From a checkpoint of a small transformer trained on Wikipedia.
Size: 8 layers, width 768, MLP 1536 GeGLU, vocabulary 11661, 56.3M parameters.
Training: a variant of Adam for these matrices, 1036M tokens, 3953 steps.
MLP neurons of a small language model. Each row is named by its layer, matrix (gate and up: input weights) and neuron, and shows model dimensions 544-607. Each number is 50 + 15 x the weight over its row's rms, rounded and kept within 0 to 99. A neuron's up and down rows have the sign that makes its largest values positive.
A block is one neuron, or neurons of one layer that tend to fire together. After each block is what it responds to, as a language model described it from the Wikipedia text at the highest values.

L5.gate720:43 48 53 30 35 59 56 35 63 49 78 48 45 48 61 66 49 55 33 36 55 31 69 74 37 38 70 46 45 56 81 73 26 46 67 45 37 57 18 60 48 51 45 23 57 43 40 63 41 36 81 49 41 67 43 60 53 51 46 51 70 52 41 48
L5.up720:53 37 81 37 27 54 61 26 48 53 69 76 57 71 45 66 42 38 51 55 54 45 49 68 63 55 34 45 46 55 52 51 40 51 13 49 26 59 47 35 31 38 43 52 48 70 64 61 44 55 63 56 61 84 32 44 67 59 61 58 58 50 41 32
Description: Sentence-ending periods. Final periods closing long, multi-clause narrative or factual sentences in articles, such as "frees Barbara." or "leader in Wales.", followed by a new sentence or paragraph.

L2.gate544:26 55 71 67 42 24 34 75 55 61 35 29 37 20 46 48 48 46 22 64 37 52 57 61 35 49 54 37 48 55 76 53 63 46 24 34 70 42 56 45 28 51 32 60 49 40 45 23 40 34 58 36 68 67 56 48 58 51 58 49 54 47 33 69
L2.up544:60 70 61 28 44 55 52 48 28 68 37 83 35 34 40 38 62 40 44 44 72 55 50 57 35 46 33 31 60 75 46 47 48 32 50 63 63 64 19 72 62 58 22 69 31 40 53 30 37 31 47 35 52 45 42 38 56 50 48 48 72 53 64 57
L2.gate598:70 56 32 41 65 46 45 66 65 40 12 78 46 25 67 34 47 32 16 80 66 42 49 24 65 38 69 66 60 41 64 63 23 33 60 51 37 52 23 63 84 34 31 59 30 46 48 38 37 39 55 00 52 45 41 29 50 64 41 46 54 73 39 38
L2.up598:78 59 59 43 24 53 51 76 50 34 66 28 57 48 42 48 32 45 46 35 77 47 36 46 36 37 45 53 64 32 79 42 46 72 81 45 55 44 33 62 53 42 62 71 40 63 54 96 25 18 51 20 52 75 74 56 48 60 35 40 64 45 53 84
L2.gate649:50 23 46 53 58 39 23 37 47 31 56 65 53 60 24 40 53 26 41 61 56 52 46 58 79 41 20 66 78 56 72 48 56 52 54 62 47 47 43 43 21 59 53 81 65 53 65 53 13 31 40 41 58 50 51 57 48 60 54 39 67 66 65 46
L2.up649:60 30 34 55 61 26 46 53 58 58 27 69 48 51 35 28 72 65 55 47 38 61 53 58 50 46 49 54 52 46 35 61 63 48 81 40 56 67 53 58 70 40 52 55 61 67 44 52 60 53 61 76 54 38 71 60 35 53 77 43 66 53 23 21
L2.gate673:64 49 47 35 28 64 43 60 78 30 36 15 86 53 32 44 30 54 61 75 61 52 42 45 48 48 66 63 51 25 84 31 59 44 55 64 50 56 58 59 60 38 58 31 63 52 30 70 39 39 39 46 53 53 40 35 43 49 30 43 40 54 67 65
L2.up673:45 63 43 52 65 57 74 64 76 34 48 71 17 55 31 49 52 71 58 53 30 45 47 56 39 67 65 46 36 44 72 83 70 58 53 16 45 46 39 50 33 46 48 42 61 63 54 58 15 40 45 43 34 29 51 65 63 47 47 17 11 86 68 54
L2.gate991:45 57 30 37 45 44 43 38 74 38 41 47 55 51 22 32 61 45 39 56 48 40 25 82 58 25 52 75 59 30 80 61 37 61 43 47 47 56 46 86 50 46 51 62 76 42 47 48 35 50 36 25 55 48 55 28 53 71 22 53 40 61 50 91
L2.up991:28 69 42 28 45 57 34 36 52 43 25 42 48 27 65 43 81 33 33 29 31 47 46 63 58 36 59 54 64 17 56 29 50 41 38 46 54 53 34 53 39 31 49 63 45 52 67 79 07 62 36 36 74 35 64 35 51 44 43 60 38 40 68 75
L2.gate998:64 58 35 46 35 54 53 80 34 65 64 60 37 45 54 50 43 50 31 57 43 49 45 46 65 39 58 73 41 30 47 53 18 50 53 78 70 46 30 57 14 78 35 65 24 54 37 56 15 52 39 27 53 66 21 49 61 54 55 26 37 59 82 41
L2.up998:49 42 56 41 25 39 51 61 64 57 40 46 67 99 34 85 42 66 52 39 36 10 58 57 38 39 47 67 81 39 54 43 29 61 45 42 32 64 60 41 55 48 64 53 57 58 65 54 39 78 58 49 25 15 49 34 41 57 21 35 43 54 79 71
L2.gate1167:46 63 53 68 54 58 65 79 73 80 42 55 44 46 19 27 58 53 35 37 35 45 59 19 58 57 46 52 62 45 67 55 30 45 43 38 65 75 40 36 44 40 61 37 70 52 56 65 47 39 38 30 74 44 56 71 50 61 52 31 57 49 62 58
L2.up1167:45 59 22 61 30 64 73 37 41 38 30 58 34 62 55 48 13 41 72 27 29 37 47 67 58 30 68 48 66 57 66 15 23 54 50 27 32 77 39 43 56 92 64 71 58 29 51 57 53 63 53 29 74 41 24 42 42 65 35 64 45 50 40 47
L2.gate1273:67 77 33 26 50 50 48 75 63 35 35 60 36 53 61 35 50 60 46 54 42 49 52 51 71 23 66 48 59 48 43 40 39 60 77 36 22 70 61 36 55 55 49 27 69 52 53 49 39 68 29 54 50 33 50 53 53 21 67 41 47 59 41 62
L2.up1273:29 52 50 43 46 09 34 72 41 54 58 50 51 42 34 70 67 37 24 40 76 46 45 48 50 42 59 50 42 58 57 26 41 41 23 74 49 45 79 44 46 41 50 70 44 43 37 38 70 41 73 37 56 68 51 15 44 43 55 45 43 37 50 57
Description: Final digit of numbers. Last or second-to-last digit of multi-digit numbers such as money amounts, ages, stats-table cells and counts, e.g. $610 million, 358 | 16.

L2.gate66:30 35 20 23 66 55 57 28 67 25 48 61 50 67 50 46 40 59 47 71 46 13 30 65 54 49 67 37 58 46 62 42 40 65 64 44 44 31 47 60 70 56 40 38 62 65 35 42 44 46 53 31 67 53 29 19 24 71 46 34 92 39 41 68
L2.up66:58 73 30 47 50 58 34 27 58 47 50 46 60 73 85 47 34 44 45 64 47 51 19 42 58 49 41 44 50 52 51 59 58 77 73 40 46 26 56 44 38 48 63 55 39 46 61 55 55 34 39 80 82 29 58 35 49 43 43 23 43 28 32 22
L2.gate460:67 22 38 53 62 56 48 33 68 40 49 44 40 58 74 34 58 39 13 40 69 56 69 47 66 43 27 72 45 47 57 27 50 27 33 71 65 32 38 65 84 36 48 22 60 36 61 42 52 41 54 15 68 19 58 46 41 51 26 57 44 50 56 66
L2.up460:69 35 52 79 42 70 50 40 64 49 38 37 69 58 45 53 57 51 23 42 44 63 41 46 98 14 57 57 35 75 30 58 45 29 61 56 43 70 69 61 42 44 79 56 41 51 33 47 31 62 68 41 62 41 39 57 32 43 26 25 68 55 43 58
L2.gate848:64 47 43 60 66 43 42 51 59 36 33 27 61 73 74 49 57 38 57 37 40 52 46 68 82 40 72 67 77 26 40 33 78 56 50 51 44 51 68 49 54 47 47 46 49 57 51 52 32 42 39 30 55 29 46 40 41 44 53 53 64 60 56 61
L2.up848:43 60 29 54 27 37 42 16 48 66 44 49 59 56 63 77 51 52 14 63 46 41 80 38 51 34 37 44 52 28 33 59 45 53 48 52 39 45 78 38 45 39 37 58 14 39 53 34 85 40 73 43 62 56 58 47 54 62 63 71 82 23 49 47
L2.gate906:31 27 27 40 58 53 60 45 77 29 40 70 43 51 78 53 46 51 30 58 64 68 16 26 56 19 40 35 57 61 71 33 51 75 42 48 69 61 72 36 59 81 54 32 55 52 43 61 35 50 56 51 26 43 66 35 37 53 47 69 57 33 64 83
L2.up906:06 39 72 33 83 43 75 56 59 66 67 54 21 65 67 19 46 57 64 39 43 11 30 44 83 31 44 68 50 66 57 31 56 21 39 17 56 17 14 50 71 04 51 58 38 44 54 41 40 52 50 70 79 44 74 49 31 52 46 54 90 52 52 41
L2.gate1101:63 37 61 61 44 34 34 50 41 32 43 41 25 64 63 64 66 44 65 54 55 39 28 45 47 27 46 59 48 63 63 60 43 37 71 53 44 63 48 60 54 41 39 28 45 53 67 53 34 53 44 53 59 58 58 58 38 37 69 62 86 49 24 24
L2.up1101:49 26 56 29 53 63 77 41 55 23 64 61 40 47 67 53 56 63 39 39 57 66 50 46 51 29 27 52 44 47 43 43 54 56 56 37 72 59 43 56 41 53 67 52 23 60 51 49 41 77 58 52 62 61 40 42 14 50 31 46 62 53 38 61
L2.gate1124:54 19 38 47 29 53 55 42 63 26 31 18 64 58 55 59 65 36 63 63 52 34 40 78 54 41 32 45 69 44 27 52 79 68 63 48 48 55 61 26 72 54 54 41 44 45 37 47 55 55 34 37 63 45 60 50 45 36 42 37 43 15 19 61
L2.up1124:31 49 23 67 51 54 79 58 40 49 65 45 50 30 39 63 47 37 27 35 59 63 28 54 70 40 42 51 27 32 20 33 40 39 42 61 59 50 27 51 57 44 42 42 37 41 39 59 22 34 39 53 65 50 56 30 46 47 40 29 46 50 66 39
L2.gate1242:42 55 15 43 37 68 26 52 42 58 55 49 85 46 44 31 82 48 72 59 32 51 64 39 50 59 50 55 66 54 33 42 69 48 36 41 66 94 60 53 51 55 62 52 30 59 61 80 39 41 50 60 55 48 17 68 71 61 65 42 64 37 34 86
L2.up1242:45 25 57 80 50 65 75 73 51 49 55 35 49 51 69 38 63 75 43 53 12 64 36 57 54 40 57 62 34 28 42 43 62 52 41 82 64 68 29 47 41 46 68 39 44 59 62 36 40 58 30 20 41 48 53 37 55 35 35 63 70 70 43 50
L2.gate1456:63 23 55 50 32 50 54 38 58 35 24 45 61 62 32 29 47 53 48 44 38 51 55 48 70 24 38 41 74 52 74 68 56 31 43 37 47 58 60 41 31 34 43 60 75 64 40 54 58 55 71 71 56 58 43 31 50 33 64 63 79 32 45 42
L2.up1456:33 29 58 44 55 42 38 68 62 64 42 08 21 63 46 47 38 55 53 59 39 37 50 80 25 65 52 53 32 25 11 47 51 71 52 19 62 26 43 30 42 38 62 42 64 49 51 57 39 63 46 47 58 29 39 68 44 37 42 67 55 49 24 42
Description: Digit after separator. The first digit after a comma, period or colon inside a number, such as 6,618, 19,000, 1.6% and 39:19, in counts, attendances and times.

L5.gate641:42 25 54 58 32 59 20 40 34 57 47 54 71 50 58 62 51 60 29 68 57 51 61 34 41 73 69 38 32 35 57 36 62 69 69 64 58 53 48 43 54 59 64 53 45 65 44 50 58 47 71 55 52 46 35 42 25 69 25 31 15 64 75 57
L5.up641:40 43 31 55 26 88 47 53 41 53 65 64 57 64 53 57 56 57 59 69 68 41 40 34 54 32 41 44 63 57 44 54 43 49 53 35 31 45 54 67 70 49 36 42 68 51 58 57 20 55 64 40 83 38 18 59 54 63 63 35 41 56 32 18
Description: Formula and table fragments. Short digits, letters or word pieces inside structured text: chemical subscripts (O_3), math indices, table cells, and model codes (F/A-18), plus scattered ordinary words.

L3.gate107:57 50 44 38 34 44 46 40 64 27 40 58 53 53 47 75 84 50 32 54 53 69 56 66 60 48 60 25 81 32 52 66 37 48 91 38 47 76 30 57 38 58 55 67 61 33 41 56 41 40 46 42 63 49 57 54 34 49 50 42 35 39 70 56
L3.up107:74 42 37 67 34 56 42 58 37 37 65 44 43 22 54 35 60 51 75 41 69 46 44 57 83 46 50 56 64 46 62 37 40 85 80 12 51 60 56 50 33 36 52 56 50 41 56 26 55 51 66 43 63 43 36 43 53 46 63 49 25 39 32 35
L3.gate147:30 57 39 63 64 51 45 63 55 41 40 72 66 12 34 51 61 28 77 55 52 30 47 36 36 50 38 49 49 62 27 58 58 48 69 41 31 72 46 49 23 59 55 21 27 49 55 63 53 38 22 39 54 57 53 43 37 36 65 46 80 44 51 58
L3.up147:26 50 60 33 64 51 79 58 53 51 53 74 75 38 62 58 52 48 38 30 57 52 29 39 48 51 43 56 59 60 47 52 44 68 61 52 34 38 48 49 41 41 62 64 36 76 65 35 27 46 70 18 48 42 64 30 37 79 63 61 40 54 39 64
L3.gate202:69 26 28 50 35 58 74 36 38 25 55 77 58 58 65 62 38 26 34 56 47 57 49 38 46 69 70 32 49 60 66 17 55 66 58 45 33 34 61 42 31 55 73 59 49 26 58 42 31 66 68 42 76 30 30 62 42 56 46 43 53 70 35 49
L3.up202:34 38 48 34 55 25 20 65 48 24 59 14 71 37 55 49 25 84 62 50 44 39 48 36 44 40 46 71 47 50 44 72 42 47 56 67 51 77 29 39 34 45 66 58 40 68 42 52 29 67 66 52 34 47 43 51 53 42 56 71 31 44 48 42
L3.gate300:79 29 63 83 43 66 55 49 66 63 41 28 47 76 47 41 35 61 54 20 49 46 45 55 32 32 50 48 48 48 62 80 59 71 59 50 44 29 59 29 45 68 53 52 46 67 70 45 51 70 43 35 44 57 44 58 39 36 25 78 65 43 53 50
L3.up300:50 18 32 54 68 49 67 19 37 40 60 48 62 63 61 22 33 54 62 67 62 63 53 64 56 60 68 99 59 09 62 41 64 75 75 63 60 34 40 56 43 43 56 47 20 44 68 41 37 41 56 65 65 46 68 52 44 37 42 45 65 46 53 45
L3.gate475:58 53 30 82 64 24 41 48 89 53 45 66 56 59 48 60 45 55 73 23 45 57 47 49 73 50 72 44 37 58 55 53 16 41 58 32 28 85 60 44 67 56 33 55 70 75 54 60 26 53 60 51 24 57 50 51 19 27 41 55 75 71 49 48
L3.up475:58 31 65 51 41 58 55 68 46 43 75 63 67 62 69 35 64 60 22 21 60 49 62 45 47 54 61 52 55 45 51 52 64 48 53 57 61 38 57 56 42 59 39 40 59 41 49 61 64 70 47 76 24 62 22 28 43 76 33 55 21 62 42 56
L3.gate827:37 70 28 51 70 64 66 35 55 56 56 73 48 63 37 69 51 52 66 72 54 60 34 80 64 68 57 51 40 68 76 24 48 60 59 49 56 52 46 30 55 58 68 27 54 36 60 56 55 62 36 41 37 43 63 71 57 22 52 70 64 23 58 44
L3.up827:23 50 43 52 35 55 45 61 45 80 58 51 12 31 46 36 47 40 11 24 58 39 33 35 41 58 62 54 32 45 34 67 54 47 59 54 57 49 13 53 55 47 22 56 43 52 27 28 43 41 32 52 24 33 45 52 56 56 45 44 36 67 45 33
L3.gate879:61 34 48 27 55 17 48 30 46 31 36 49 39 68 41 46 48 41 61 65 54 67 54 34 59 38 36 27 70 49 46 60 38 52 59 66 27 35 33 35 28 59 65 34 65 67 55 65 24 41 47 37 54 70 50 56 44 14 47 56 57 49 71 26
L3.up879:41 39 50 34 43 59 55 33 41 69 53 32 51 59 33 40 22 62 36 50 64 50 72 75 68 18 87 71 52 51 50 66 60 41 74 55 33 65 37 31 42 59 47 49 40 58 51 75 61 61 61 48 33 63 50 44 27 63 41 59 40 17 51 28
L3.gate1137:36 43 23 25 32 67 44 66 45 21 53 12 25 29 32 47 75 28 63 47 69 44 66 71 74 59 57 48 63 40 43 38 62 56 49 36 58 52 42 60 23 51 53 60 58 61 52 53 64 06 48 22 58 60 52 25 31 23 81 60 50 79 43 49
L3.up1137:68 54 58 57 32 49 31 33 30 30 34 33 34 35 54 52 58 39 75 51 71 65 52 62 78 69 68 42 62 38 42 52 63 39 42 28 60 67 65 51 60 39 46 39 60 64 53 62 57 67 43 60 46 54 36 52 61 62 49 68 43 51 47 71
Description: Mid-number digit tokens. Digits in the middle of multi-digit numbers, mostly just after a thousands comma, in counts, populations and money, e.g. 25,0|00, 3,1|66.

L3.gate270:53 55 78 47 58 50 42 60 54 45 47 63 47 59 37 48 50 40 44 37 32 41 79 52 70 52 47 68 64 20 77 31 27 46 53 47 48 71 41 69 26 59 63 37 47 45 37 42 51 77 57 47 41 45 62 41 31 61 16 49 47 45 44 57
L3.up270:48 63 37 48 80 44 42 47 84 69 61 59 59 55 50 55 47 47 70 79 82 52 31 28 57 51 46 55 42 50 57 66 23 72 53 44 19 54 49 72 39 39 79 27 50 30 59 49 47 47 55 64 55 44 54 81 59 59 45 86 71 52 59 54
L3.gate299:69 66 53 43 84 41 40 50 54 69 35 33 61 54 51 58 72 50 67 72 57 64 46 34 57 50 58 38 82 42 78 52 62 70 64 66 40 33 62 75 59 63 66 54 77 61 39 59 68 36 64 81 75 59 57 62 27 56 48 51 26 37 19 27
L3.up299:62 57 42 49 33 43 75 55 39 59 35 43 40 26 46 29 47 73 65 42 49 53 57 48 57 32 45 39 59 50 74 61 56 38 62 52 41 38 31 61 70 40 58 66 17 54 48 37 50 28 57 69 65 41 61 67 15 53 55 50 31 40 32 32
L3.gate495:36 67 40 54 57 68 55 59 72 67 49 21 23 59 61 67 54 32 47 50 64 66 64 53 52 53 50 50 39 49 52 39 09 32 50 45 48 64 53 52 51 66 15 78 40 65 41 46 26 60 50 40 58 92 35 66 60 37 75 59 62 47 47 50
L3.up495:51 61 53 55 65 46 43 39 28 61 59 53 19 81 69 31 68 53 62 63 44 62 62 79 55 30 31 63 36 53 50 32 45 39 35 70 52 66 57 38 47 67 70 46 56 37 38 37 41 20 62 36 69 68 21 32 50 38 64 66 54 55 60 53
L3.gate563:45 39 46 59 82 73 35 85 36 35 34 43 72 42 38 33 64 72 68 49 64 59 38 46 57 48 38 66 52 45 36 55 66 23 56 63 53 65 33 47 63 63 32 50 44 48 61 36 41 49 74 40 41 44 32 53 42 57 47 44 33 58 24 48
L3.up563:23 24 47 67 39 74 72 25 38 41 23 62 60 70 41 66 49 58 15 41 53 52 25 54 33 55 58 32 59 54 51 38 37 31 63 64 64 51 51 88 43 41 43 20 58 43 54 57 59 62 00 51 47 51 77 46 80 41 49 57 49 42 62 58
L3.gate1144:51 45 49 31 75 31 42 55 44 29 42 70 33 37 20 52 53 53 47 83 45 57 31 58 62 37 46 77 71 58 67 36 26 55 59 60 34 69 43 57 44 58 23 45 58 52 41 51 06 49 46 38 76 58 51 39 47 31 51 52 71 55 57 67
L3.up1144:49 39 79 48 67 54 38 69 61 12 37 29 68 47 50 50 59 31 38 62 58 79 50 44 52 38 59 23 53 00 53 39 38 51 71 55 49 75 50 63 22 40 58 50 47 42 65 55 21 71 46 35 19 47 51 60 40 59 30 54 17 38 25 51
L3.gate1149:65 52 49 48 51 39 45 66 48 60 61 59 73 44 53 48 43 66 58 63 50 45 76 63 55 71 36 25 64 47 46 15 49 63 60 43 33 64 34 53 48 81 67 59 70 47 52 34 50 87 67 47 49 57 37 64 57 38 43 50 39 50 41 39
L3.up1149:58 40 60 41 49 31 58 32 50 58 59 61 32 58 45 29 39 68 74 57 61 55 52 50 71 82 44 30 86 53 40 32 28 51 92 58 38 52 37 31 57 48 44 57 50 34 46 58 63 41 86 45 76 65 65 65 61 52 31 45 49 60 50 25
L3.gate1183:35 51 69 43 41 49 49 56 77 52 86 43 58 47 19 48 49 53 67 69 60 35 13 89 47 47 36 19 66 63 48 45 60 49 30 61 35 50 21 49 46 43 54 42 43 47 73 39 54 76 57 46 55 45 18 61 48 50 56 76 59 41 55 58
L3.up1183:41 49 42 49 61 61 48 39 29 67 71 38 42 74 58 42 44 56 12 49 61 78 29 35 68 44 58 47 29 74 56 55 54 56 41 87 43 56 74 54 29 46 30 72 50 28 61 35 20 47 45 62 40 35 47 43 58 62 65 53 19 59 61 51
L3.gate1424:46 29 75 56 46 82 46 57 51 29 56 15 15 49 53 50 86 39 56 59 65 54 48 76 57 28 62 58 60 45 65 50 63 52 45 20 69 55 56 51 79 54 21 36 59 64 56 42 33 59 49 44 38 32 61 70 50 52 41 60 50 50 38 56
L3.up1424:45 55 33 64 56 57 61 31 60 48 53 57 52 69 48 47 52 76 22 61 49 64 30 60 40 55 40 53 46 48 48 33 32 57 58 37 62 42 56 46 52 62 53 39 41 41 38 42 34 16 51 57 57 34 26 70 39 34 35 75 46 52 63 36
Description: Digits inside numbers. Single digits or letters inside multi-part numbers and formulas, e.g. the 2 in 250, subscripts like O_{2} and HO_{3}, ranges like 40–50.

L3.gate21:47 16 56 53 53 35 40 55 52 34 53 43 34 61 47 48 33 38 49 52 50 44 45 44 64 32 47 66 54 47 56 61 41 41 46 78 36 71 62 74 47 47 29 55 62 61 57 29 34 72 17 73 56 79 41 77 57 49 58 25 41 49 67 31
L3.up21:34 72 57 45 73 67 74 48 48 57 79 52 41 21 51 28 64 74 66 44 57 56 43 39 38 37 62 26 57 50 79 67 38 59 47 52 59 14 50 60 90 38 90 53 43 68 55 29 32 57 71 41 42 46 54 49 65 25 70 51 69 33 37 41
L3.gate389:64 39 46 53 45 68 35 35 51 64 42 55 49 52 28 71 61 41 39 37 50 36 66 73 49 50 62 48 54 35 83 47 52 41 61 33 18 30 67 32 37 59 50 39 76 34 53 34 37 50 50 68 86 59 67 48 49 10 73 37 54 40 58 38
L3.up389:73 53 39 57 60 33 65 35 29 77 38 82 49 91 59 37 24 59 21 41 38 42 36 54 82 44 40 54 45 45 47 43 65 50 65 36 41 37 37 27 39 49 13 86 46 57 51 37 55 63 43 54 64 41 63 49 45 41 60 37 50 27 71 50
L3.gate403:63 75 62 71 63 44 56 69 52 59 30 22 16 51 28 47 58 56 44 32 51 55 40 70 64 57 66 76 66 42 63 36 46 40 65 53 59 77 51 44 63 68 31 59 61 34 44 61 56 63 62 49 47 11 51 88 54 44 62 34 56 35 67 66
L3.up403:18 60 71 50 51 48 65 30 48 45 68 65 33 32 18 36 32 51 36 40 32 69 55 40 41 83 53 67 61 44 41 58 61 31 40 34 66 64 47 29 61 56 74 91 68 59 47 45 61 66 50 14 53 56 25 86 34 33 56 52 55 55 66 67
L3.gate486:32 64 83 56 33 38 47 38 52 31 67 63 30 71 49 63 74 50 31 69 72 60 53 43 37 36 41 62 59 30 81 46 44 53 47 64 37 22 51 42 47 66 66 54 26 52 36 52 36 63 25 64 49 26 57 73 75 41 66 52 62 42 40 60
L3.up486:41 43 49 48 44 31 58 29 50 37 60 16 24 63 62 47 25 61 46 66 61 58 40 39 48 67 32 49 81 48 28 50 39 60 52 73 30 12 41 44 54 46 52 45 57 58 54 69 38 29 24 68 59 49 73 66 73 53 73 73 70 52 68 45
L3.gate515:47 51 67 54 51 38 53 29 55 67 68 65 55 68 28 53 19 53 38 63 36 80 56 67 43 75 50 44 98 55 68 46 38 37 50 72 57 60 92 28 55 56 52 50 46 59 41 69 48 57 62 68 66 53 46 84 51 58 77 52 64 54 66 48
L3.up515:69 59 33 48 51 42 35 36 44 57 57 45 32 25 45 41 29 62 52 66 57 28 46 67 87 39 50 75 61 70 59 68 40 63 62 54 30 35 34 31 25 87 50 54 37 27 65 71 63 31 56 39 46 37 41 63 55 16 75 69 56 26 62 51
L3.gate785:55 37 50 44 63 48 68 41 42 56 65 44 57 63 35 63 36 54 17 65 65 63 33 33 53 66 58 60 56 38 77 75 18 38 43 44 69 76 54 25 50 80 60 51 58 45 28 45 34 49 47 28 30 58 61 77 27 47 50 56 56 37 62 34
L3.up785:41 42 62 66 40 43 29 59 71 46 44 65 63 43 52 65 63 50 66 36 55 26 53 39 53 21 39 56 53 57 41 61 22 52 57 58 29 44 19 35 43 21 52 42 41 27 57 81 59 72 46 50 61 52 61 26 66 50 62 60 81 42 63 23
L3.gate816:62 31 47 51 45 82 56 40 66 22 63 35 54 57 59 55 53 58 59 75 65 59 44 55 63 46 47 79 99 46 53 44 41 44 56 66 48 50 58 23 36 63 40 38 59 65 44 47 55 66 29 39 66 43 42 52 60 20 67 66 60 46 60 34
L3.up816:60 39 54 44 51 51 33 52 57 59 36 58 42 43 40 39 40 52 48 49 28 58 78 61 58 47 33 57 55 54 59 24 23 45 61 58 64 70 53 19 50 45 47 39 41 26 41 26 39 39 67 45 37 62 53 63 40 50 60 46 37 45 55 64
L3.gate1071:71 53 39 54 82 76 42 42 39 36 68 46 45 52 26 45 25 53 36 46 55 38 31 50 73 31 54 51 92 77 69 39 49 48 46 62 51 66 53 51 53 82 31 44 52 67 20 53 34 44 32 45 70 52 26 41 25 40 39 53 61 51 52 54
L3.up1071:21 58 43 48 39 43 62 29 27 52 59 84 45 38 60 79 37 60 60 31 71 86 59 29 46 63 53 44 32 58 84 39 60 46 54 29 54 50 58 42 54 61 45 20 82 78 54 61 51 50 65 55 49 53 62 56 54 53 66 49 50 53 53 36
Description: Clause-boundary connectives. Clause-ending punctuation and conjunctions closing a full clause before a new one, especially contrastive but after a comma, plus commas, periods, and "and".

L2.gate82:49 28 55 40 39 44 35 64 62 42 62 76 52 37 56 16 42 21 44 55 39 40 44 39 59 55 32 41 60 49 66 75 30 41 34 62 51 45 56 42 48 49 55 36 33 46 60 47 45 60 51 63 51 75 51 48 43 50 67 27 47 49 81 48
L2.up82:43 42 55 35 52 38 61 64 87 33 58 43 45 39 34 40 47 49 46 23 52 48 49 43 62 21 33 45 47 71 65 36 46 61 30 64 48 39 57 57 60 64 56 46 30 60 88 67 45 33 65 40 57 55 87 38 43 36 60 40 65 18 36 34
L2.gate108:71 55 43 38 24 37 35 62 70 56 71 57 30 71 90 47 54 23 37 23 66 77 77 38 47 50 64 22 69 59 47 41 27 44 40 36 39 31 41 25 44 38 56 28 38 64 43 66 53 25 48 57 22 41 37 39 48 35 53 57 55 44 57 53
L2.up108:59 50 00 54 64 46 67 28 63 42 41 44 33 55 77 65 43 40 46 43 36 47 31 53 69 35 54 44 35 49 48 61 67 45 41 55 38 43 60 48 63 57 54 60 66 38 69 22 73 54 76 46 85 62 70 60 31 63 40 50 78 61 40 47
L2.gate129:54 54 62 42 36 47 39 25 54 40 60 42 44 20 41 63 44 20 58 58 52 49 66 38 66 49 61 41 68 49 69 58 45 42 59 54 17 60 32 43 47 66 65 49 65 69 50 28 53 28 56 39 34 43 18 68 71 30 54 70 56 59 40 35
L2.up129:46 65 71 42 45 62 57 42 53 68 56 60 77 49 18 46 39 53 38 40 61 39 40 51 45 37 48 42 55 81 50 39 33 64 33 65 51 60 50 25 50 64 73 52 60 55 62 36 69 52 73 44 58 45 75 57 44 47 52 25 48 55 43 38
L2.gate196:51 35 35 51 44 64 55 40 62 41 55 32 47 42 38 67 39 56 44 40 52 48 49 46 66 44 39 44 44 58 52 71 21 45 55 78 49 71 42 37 22 42 47 44 71 61 74 57 60 49 63 43 32 76 60 53 38 42 52 57 62 44 53 55
L2.up196:63 37 38 53 29 46 42 82 67 67 65 51 27 35 53 44 37 46 40 43 52 12 56 46 41 51 27 50 48 59 46 43 44 37 43 66 37 27 46 51 50 52 34 57 35 43 52 60 56 44 57 43 39 51 48 53 50 51 74 45 64 40 59 68
L2.gate263:44 26 26 49 67 53 62 21 53 53 43 72 36 30 64 72 39 47 39 28 78 60 64 72 60 66 41 48 71 50 56 32 65 36 46 72 62 50 90 48 33 51 38 46 55 61 43 41 47 54 67 54 59 50 34 61 48 79 55 55 45 58 46 44
L2.up263:27 37 43 50 44 59 99 43 39 67 57 63 51 47 50 33 31 52 35 24 65 48 41 50 62 71 42 48 49 71 46 08 55 40 16 32 92 33 73 58 38 41 38 52 58 56 65 50 59 50 47 64 79 62 41 55 69 61 41 44 38 71 40 45
L2.gate945:67 48 74 34 40 37 61 59 77 47 48 27 31 55 64 21 59 19 32 59 37 54 63 53 61 09 46 66 70 65 67 50 43 66 43 57 51 58 55 23 59 51 44 49 64 58 42 87 48 69 66 36 49 27 59 69 29 42 53 49 37 48 39 50
L2.up945:73 31 31 50 63 46 27 40 62 74 51 73 55 64 34 47 30 69 58 46 30 31 53 66 59 59 69 38 40 31 53 62 63 67 35 67 39 42 78 54 28 57 40 50 51 62 64 46 62 40 35 33 66 67 87 81 64 36 66 74 72 48 45 44
L2.gate965:53 40 34 25 47 62 34 50 52 55 71 69 36 33 55 53 39 48 36 48 55 56 48 12 54 82 14 55 76 60 44 45 54 12 26 64 47 60 28 63 43 45 42 47 61 67 33 38 49 45 39 80 66 57 64 45 40 57 73 53 60 66 22 54
L2.up965:42 54 65 34 53 48 78 42 35 65 60 53 62 43 44 50 42 64 60 28 52 46 62 54 63 27 49 41 52 71 49 40 70 52 44 59 64 32 44 49 35 77 46 64 55 65 84 77 54 39 66 46 70 71 55 49 67 41 77 42 62 48 40 39
L2.gate1530:55 69 34 47 32 42 30 39 57 57 48 82 49 44 41 29 67 27 46 34 40 57 65 58 52 53 59 45 56 51 47 70 50 20 45 65 23 44 38 69 33 19 70 56 52 55 65 46 50 39 50 45 57 84 28 74 52 54 66 39 52 38 58 29
L2.up1530:49 27 57 57 20 54 56 62 47 37 52 71 77 48 49 06 22 37 28 51 64 41 68 79 44 57 57 48 40 54 30 61 40 63 23 52 32 43 68 58 41 53 47 52 30 49 24 40 48 39 47 54 15 38 66 34 47 57 72 68 28 63 56 69
Description: Sentence-ending punctuation. Periods and combined closers that end a sentence, such as . or ." or ). or ".', across any Wikipedia prose, often followed by a line break or a new sentence.

L5.gate38:61 54 61 52 72 66 42 73 52 17 44 64 31 60 62 10 48 56 31 65 78 31 42 62 64 35 74 56 63 49 46 46 61 72 53 18 48 33 63 59 43 59 47 27 44 27 24 46 26 54 51 56 31 63 57 35 42 57 32 55 48 74 52 40
L5.up38:60 29 60 62 66 48 28 15 81 17 90 38 33 44 42 76 74 53 59 49 82 77 41 79 58 45 41 54 36 50 80 14 52 29 61 39 45 74 40 73 43 60 43 73 78 58 43 17 51 43 53 37 59 71 41 75 23 48 27 46 53 48 74 49
Description: Mid-number digits and points. Decimal points and inner digits partway through multi-digit numbers in tables, coordinates, votes and years, e.g. 11.5, 6,123, 2011.